Part of a small language model's weights.
Size: 11 layers, width 512, 4 heads of 128, MLP 1344 SwiGLU, vocabulary 8443, 42.9M parameters.
Training: a variant of Muon for these matrices, 756M tokens.
MLP neurons of a small language model. Each row is named by its layer, matrix (gate and up: input weights) and neuron, and shows model dimensions 64-191. Each number is 200 + 30 x the weight over its row's rms, rounded and kept within 0 to 999. A neuron's up and down rows have the sign that makes its largest values positive.
Before each neuron's rows, "fires on" lists the tokens most often at its 100 highest values on Wikipedia text that the model never trained on. A number after a token or word is its count.

fires on: "the " 31, "he " 15, "that " 10, "it " 6, "their " 6, "a " 5
L4.gate359,196,192,188,180,249,219,184,218,230,210,179,201,259,227,178,196,223,247,192,239,193,227,186,170,172,146,244,185,160,188,204,245,206,191,237,200,229,204,276,204,191,194,185,258,177,183,156,188,142,197,200,236,178,228,177,218,213,144,290,238,215,187,207,157,193,167,177,207,255,216,177,188,244,185,233,188,220,153,147,218,187,184,253,164,206,251,236,214,166,180,168,169,259,191,190,243,215,178,154,195,149,134,170,182,234,235,229,173,226,187,176,158,187,278,203,204,210,190,207,179,205,195,172,209,207,228,231,217
L4.up359,206,133,184,206,176,205,199,208,232,235,227,232,202,203,228,175,166,231,220,248,221,220,200,220,180,214,209,200,206,150,218,237,234,150,219,230,188,216,212,226,211,180,240,196,227,198,206,184,180,213,205,268,212,195,135,202,205,146,213,226,197,160,269,178,224,170,133,172,250,192,212,236,187,177,189,183,223,157,251,204,165,150,187,255,227,193,215,244,210,244,163,173,212,205,155,208,214,228,187,199,185,207,235,203,200,219,196,180,226,174,211,185,219,245,220,243,227,211,207,204,215,181,167,262,193,222,210,239

fires on: "to " 28, "-" 21, "–" 18, "- " 12, "– " 8, "and " 5
L3.gate84,199,190,166,214,223,166,201,221,224,141,138,180,207,211,221,256,256,215,175,192,185,220,222,222,222,223,210,260,198,194,234,241,205,204,225,191,219,204,165,212,238,172,234,205,198,240,170,210,206,241,208,213,157,205,230,213,211,178,215,191,164,188,188,177,221,221,141,234,191,185,171,147,242,179,232,259,203,218,195,144,230,203,206,207,172,167,166,184,178,205,227,145,197,198,197,186,210,134,175,214,142,182,192,174,205,171,227,160,210,211,186,213,150,172,246,202,212,199,174,234,170,171,210,210,175,165,222,217
L3.up84,149,276,198,191,211,142,206,185,189,160,233,221,167,205,176,236,221,195,142,208,122,257,150,198,167,208,152,208,173,172,199,194,153,210,193,187,225,204,185,228,199,198,165,262,143,174,180,258,166,260,168,201,181,209,195,194,196,222,150,226,191,165,180,220,244,209,198,206,172,224,178,179,233,188,138,253,209,133,122,142,187,187,217,238,238,191,196,217,194,174,197,174,173,222,170,242,214,207,214,251,179,184,229,230,258,184,202,233,269,222,205,239,154,180,254,157,238,214,231,177,175,163,207,225,185,195,189,191

fires on: "', " 19, ",\" " 19, "\", " 13, ".), " 5, "• " 5, "Geography" 4
L2.gate96,194,230,141,227,232,259,231,248,190,290,208,194,250,178,182,168,193,213,179,218,191,204,249,199,206,272,242,214,235,188,190,202,181,210,183,226,166,209,160,197,151,215,170,209,207,241,184,138,183,166,209,225,167,212,263,182,216,230,223,222,191,208,217,187,172,221,179,223,237,209,205,247,191,265,201,230,232,187,145,190,204,189,222,230,177,167,211,206,227,255,191,193,193,178,213,168,221,151,227,161,183,194,231,190,188,189,186,210,253,213,213,240,147,205,173,204,211,253,208,203,249,236,191,181,190,202,204,222
L2.up96,216,194,211,170,154,177,188,215,195,214,207,179,166,170,186,196,221,177,192,211,240,160,177,249,195,249,154,158,184,193,209,222,197,232,257,186,204,201,181,172,171,155,209,197,233,193,185,198,221,212,193,211,194,187,234,218,243,197,134,212,238,181,191,213,195,133,164,183,217,229,196,221,161,206,183,239,180,180,226,268,163,225,204,213,228,152,182,188,222,208,200,284,301,231,181,166,174,210,176,186,215,229,192,190,162,239,144,194,208,216,181,211,192,171,142,170,195,163,215,199,183,209,179,177,253,129,215,199

fires on: "of " 24, "that " 13, "which " 10, "who " 10, "for " 8, "with " 5
L4.gate124,216,210,193,216,205,226,244,205,228,250,263,176,249,185,217,205,172,201,215,185,198,151,176,231,189,217,221,179,142,232,216,229,236,220,173,173,198,160,204,165,187,172,228,171,210,145,250,183,216,195,151,158,201,191,185,157,218,192,161,199,204,217,228,279,213,214,209,163,224,177,161,212,176,200,196,205,225,215,172,218,184,201,211,195,250,174,217,214,216,222,181,200,212,210,198,246,178,186,197,158,138,170,178,200,206,205,195,137,194,247,197,142,204,222,159,199,211,172,198,185,215,228,218,240,186,214,190,238
L4.up124,199,187,150,180,182,243,204,222,259,217,235,213,188,199,199,162,216,173,210,187,174,159,154,161,183,237,181,212,132,224,192,269,241,196,183,207,196,195,173,167,242,150,278,168,161,168,224,230,214,138,186,203,199,136,211,225,162,177,160,204,207,235,196,206,221,238,224,201,228,217,188,204,201,210,172,213,217,216,207,173,146,218,211,199,238,209,183,182,215,197,155,189,246,158,238,197,118,202,98,143,178,203,193,154,192,222,253,182,226,236,191,146,217,191,208,177,226,232,210,212,166,231,209,240,226,211,158,235

fires on: "to " 20, "–" 20, ", " 11, "died " 7, ". " 5, "– " 5
L4.gate515,188,191,192,159,226,238,236,279,161,197,195,141,164,181,236,259,216,197,149,218,220,242,174,216,164,189,134,205,225,182,209,213,213,147,188,213,226,212,230,149,206,210,239,188,229,181,271,211,200,202,160,217,207,211,174,180,264,186,243,204,152,204,243,160,276,218,168,225,200,175,213,166,213,201,247,241,179,203,166,150,178,188,194,224,161,250,162,254,186,161,188,246,190,260,209,210,182,201,209,212,223,209,204,134,186,186,191,198,177,220,198,191,160,226,241,205,188,192,201,171,230,185,171,206,171,209,177,197
L4.up515,233,268,168,131,212,222,208,176,175,222,217,207,200,217,152,227,204,240,176,200,172,203,208,199,171,129,191,166,183,208,181,272,152,210,210,195,172,204,169,163,150,214,152,222,185,251,223,183,173,227,195,192,146,158,202,139,228,261,232,163,117,176,238,127,221,234,176,217,170,156,171,216,203,211,198,198,216,186,192,216,232,205,196,274,127,220,179,204,205,193,179,223,185,267,211,208,249,205,216,200,221,230,176,114,213,174,197,173,240,179,129,251,187,205,199,167,231,204,248,196,213,247,210,215,145,199,211,165

fires on: "to " 30, "-" 10, "amp" 7, "–" 7, "ve " 6, "l " 5
L3.gate110,184,183,145,205,216,181,191,210,162,193,218,217,193,143,169,212,177,170,198,225,185,250,189,216,190,228,201,162,148,125,257,233,219,178,159,210,206,203,245,251,167,191,213,174,178,211,237,225,174,151,130,226,269,174,178,203,186,154,169,171,203,220,188,180,238,264,230,175,175,236,224,187,232,178,185,215,197,228,194,180,198,242,188,208,231,181,187,164,189,180,144,239,196,214,172,193,213,218,207,153,219,234,197,189,192,153,193,221,183,242,247,209,222,207,229,168,228,162,213,196,221,227,181,250,129,192,183,228
L3.up110,230,199,189,169,222,263,193,213,246,187,232,198,232,187,177,202,161,190,185,176,188,196,258,195,190,247,178,179,148,178,213,185,207,241,151,239,196,217,150,207,223,215,183,185,179,212,224,208,241,168,218,174,183,189,228,187,209,178,252,216,239,129,126,190,214,208,225,208,174,215,188,174,209,207,200,198,210,170,238,230,237,225,213,193,222,234,223,219,216,117,212,233,175,210,177,182,308,226,244,203,189,204,250,212,230,188,255,195,195,223,215,286,206,190,133,150,192,219,266,210,151,183,220,223,184,215,184,149

fires on: "that " 87, "That " 6
L3.gate631,269,176,177,232,247,252,194,192,223,222,182,236,207,208,203,184,213,122,207,219,214,168,192,205,232,220,222,225,229,237,194,197,186,142,158,169,200,210,209,208,200,172,166,196,193,172,231,163,161,167,190,203,245,228,232,210,253,134,190,204,238,145,254,225,115,195,187,186,226,221,179,229,243,153,211,239,232,236,230,141,189,145,195,200,188,255,197,244,238,194,176,230,215,183,224,220,189,174,204,173,145,210,186,263,180,156,241,157,231,213,220,150,170,187,193,220,199,231,217,189,193,205,207,201,206,198,220,247
L3.up631,206,209,185,194,207,218,194,257,251,229,219,229,226,224,197,183,116,177,157,225,177,215,217,234,221,208,221,189,160,163,220,215,203,208,180,199,150,194,217,180,211,177,210,195,202,156,213,189,146,204,222,151,218,197,213,181,170,184,181,219,183,175,179,155,227,188,147,168,233,182,231,184,191,183,215,194,185,258,195,184,199,169,210,166,238,225,181,230,148,217,207,149,206,223,181,185,168,208,187,188,218,205,211,174,166,162,263,185,238,149,254,157,239,150,236,213,202,233,236,173,198,199,226,242,193,182,201,218

fires on: "\n" 85, "\n\n" 8, ": " 4
L2.gate186,177,206,184,170,186,150,187,160,227,242,210,180,233,221,233,210,213,246,223,204,195,195,222,209,234,235,166,195,185,201,187,204,212,182,236,180,233,184,209,163,218,184,180,209,193,209,203,179,158,175,173,242,176,189,161,172,228,149,168,198,207,218,199,156,272,210,212,159,156,242,166,206,197,172,192,209,214,215,173,233,230,228,201,194,173,226,201,185,164,178,164,208,191,244,182,191,218,176,215,213,173,185,187,191,222,224,229,213,226,235,153,177,213,165,204,217,184,208,181,175,221,180,205,185,181,150,204,138
L2.up186,192,221,227,217,184,204,157,185,153,199,201,208,199,182,181,187,170,207,206,215,223,196,221,223,196,158,239,222,226,199,227,204,170,192,178,184,164,189,194,157,215,235,219,212,240,193,170,203,173,207,261,195,179,205,174,184,144,183,179,185,202,173,182,148,205,192,243,225,162,190,191,193,179,181,188,190,215,231,193,212,170,216,187,191,148,201,181,192,164,291,170,226,230,184,153,176,182,115,231,168,208,237,215,181,258,181,226,224,207,195,192,197,197,185,164,193,191,211,181,275,199,184,196,207,182,214,186,190

fires on: "there " 13, "it " 13, "It " 13, "There " 8, "name " 6, "that " 4
L7.gate784,167,186,181,221,178,187,187,260,227,238,257,222,173,184,218,213,225,182,178,169,235,122,194,147,244,214,227,213,231,169,211,242,208,161,181,243,212,185,176,177,209,219,175,225,238,156,157,220,222,202,151,183,167,211,148,196,190,200,189,216,184,189,206,147,205,129,166,199,202,238,201,197,172,201,192,202,202,253,217,171,213,209,229,260,173,184,228,199,208,197,222,176,222,216,210,211,192,193,190,193,234,238,183,217,229,183,219,156,197,262,150,151,144,196,209,261,174,197,260,148,133,234,201,259,153,223,189,263
L7.up784,233,132,161,174,197,162,229,190,223,181,250,203,205,249,173,161,188,202,170,228,217,204,204,248,166,159,194,252,163,160,231,214,176,195,220,219,143,239,212,217,242,203,190,186,203,184,178,153,203,177,182,187,172,196,136,163,175,208,179,159,216,171,234,226,243,155,205,194,181,194,239,229,181,191,186,190,228,207,254,191,207,207,148,194,272,251,160,198,190,196,118,189,243,179,139,167,166,196,166,237,239,137,181,198,193,165,195,184,252,200,193,220,175,160,215,204,157,192,184,152,227,180,165,193,168,149,244,223

fires on: "\n" 31, "av" 9, "of " 8, "average " 6
L3.gate1259,223,246,153,174,224,179,202,237,178,177,201,260,207,131,182,254,199,205,249,206,251,195,163,246,198,150,178,169,218,229,194,251,177,170,198,212,199,164,205,155,180,184,242,182,211,177,200,180,243,254,219,191,218,150,248,190,204,154,229,153,214,205,154,235,246,195,259,173,193,253,187,195,179,157,230,179,156,222,192,190,219,221,215,180,221,153,162,224,206,149,201,253,179,227,205,189,227,195,273,216,178,174,218,156,229,231,207,176,164,219,196,184,209,194,233,142,262,181,204,216,246,215,245,210,169,172,228,202
L3.up1259,209,216,259,177,198,146,191,177,170,183,160,233,231,209,193,209,203,180,196,236,247,153,202,253,162,212,207,182,229,182,201,219,174,213,213,221,198,174,228,201,201,220,234,212,206,136,171,235,234,165,187,163,178,219,253,229,192,198,175,148,202,237,229,182,271,244,229,125,97,156,143,181,245,171,263,183,154,180,197,242,183,243,203,145,197,217,161,213,206,201,156,247,224,209,177,172,244,248,210,238,202,201,303,174,261,252,243,188,165,245,231,191,240,185,246,160,219,159,145,179,230,185,143,168,155,168,173,225

fires on: "at " 20, "for " 16, "in " 12, "to " 7, "For " 6
L7.gate246,178,227,149,190,172,208,243,228,236,192,152,145,213,210,184,251,191,201,158,205,201,227,152,196,206,190,192,252,217,214,151,127,225,196,231,170,194,251,193,148,259,253,216,220,200,147,166,159,181,241,204,170,208,215,175,202,177,212,193,227,220,235,154,208,180,210,198,215,170,221,93,172,172,214,230,133,239,217,205,236,244,290,191,224,219,168,173,205,234,238,217,198,195,216,220,187,232,191,200,163,255,227,233,222,204,178,182,178,171,260,174,201,181,134,218,233,164,207,183,199,153,197,213,156,204,181,232,232
L7.up246,168,226,194,217,234,228,186,189,182,275,180,192,160,188,170,211,160,192,247,228,211,219,227,206,188,194,206,222,240,207,175,222,197,232,221,194,184,207,227,196,213,152,264,186,202,146,178,150,182,238,237,228,191,223,126,207,201,224,191,172,171,153,151,187,231,233,218,203,218,234,190,230,236,204,209,145,217,179,168,216,254,206,188,186,199,225,176,240,208,197,228,153,207,201,176,158,209,174,212,179,193,194,172,224,164,200,224,174,193,237,216,148,204,222,132,233,170,182,232,210,199,250,175,226,211,201,241,199

fires on: "for " 63, "For " 6, "almost " 4, "over " 4, "provide " 4
L7.gate447,265,182,212,230,174,190,202,190,182,162,217,178,166,203,181,248,187,175,254,217,213,185,181,216,138,200,202,167,174,240,239,208,197,171,202,201,167,246,205,176,243,236,202,179,197,205,197,193,236,206,262,223,217,130,170,175,177,235,242,187,232,266,202,213,198,210,189,194,228,200,120,212,195,182,204,154,179,218,129,207,199,225,164,280,122,228,207,235,157,179,201,194,282,214,223,218,206,156,197,195,239,193,185,247,189,184,173,199,216,229,174,226,136,140,221,163,189,227,185,177,192,203,232,166,185,196,198,242
L7.up447,189,167,153,247,181,217,218,212,190,220,143,168,154,117,134,167,184,191,193,214,160,206,251,169,177,218,194,201,237,217,167,180,202,205,228,179,190,178,198,210,199,201,165,152,161,273,197,196,217,221,278,211,130,215,208,198,195,216,194,157,198,200,194,232,222,167,176,218,193,189,169,208,164,156,233,183,175,237,121,239,185,218,170,215,202,196,263,155,181,126,186,152,244,197,253,168,216,174,169,232,135,185,220,213,182,193,155,188,188,208,198,233,195,259,205,152,189,245,207,212,227,197,196,269,220,182,183,184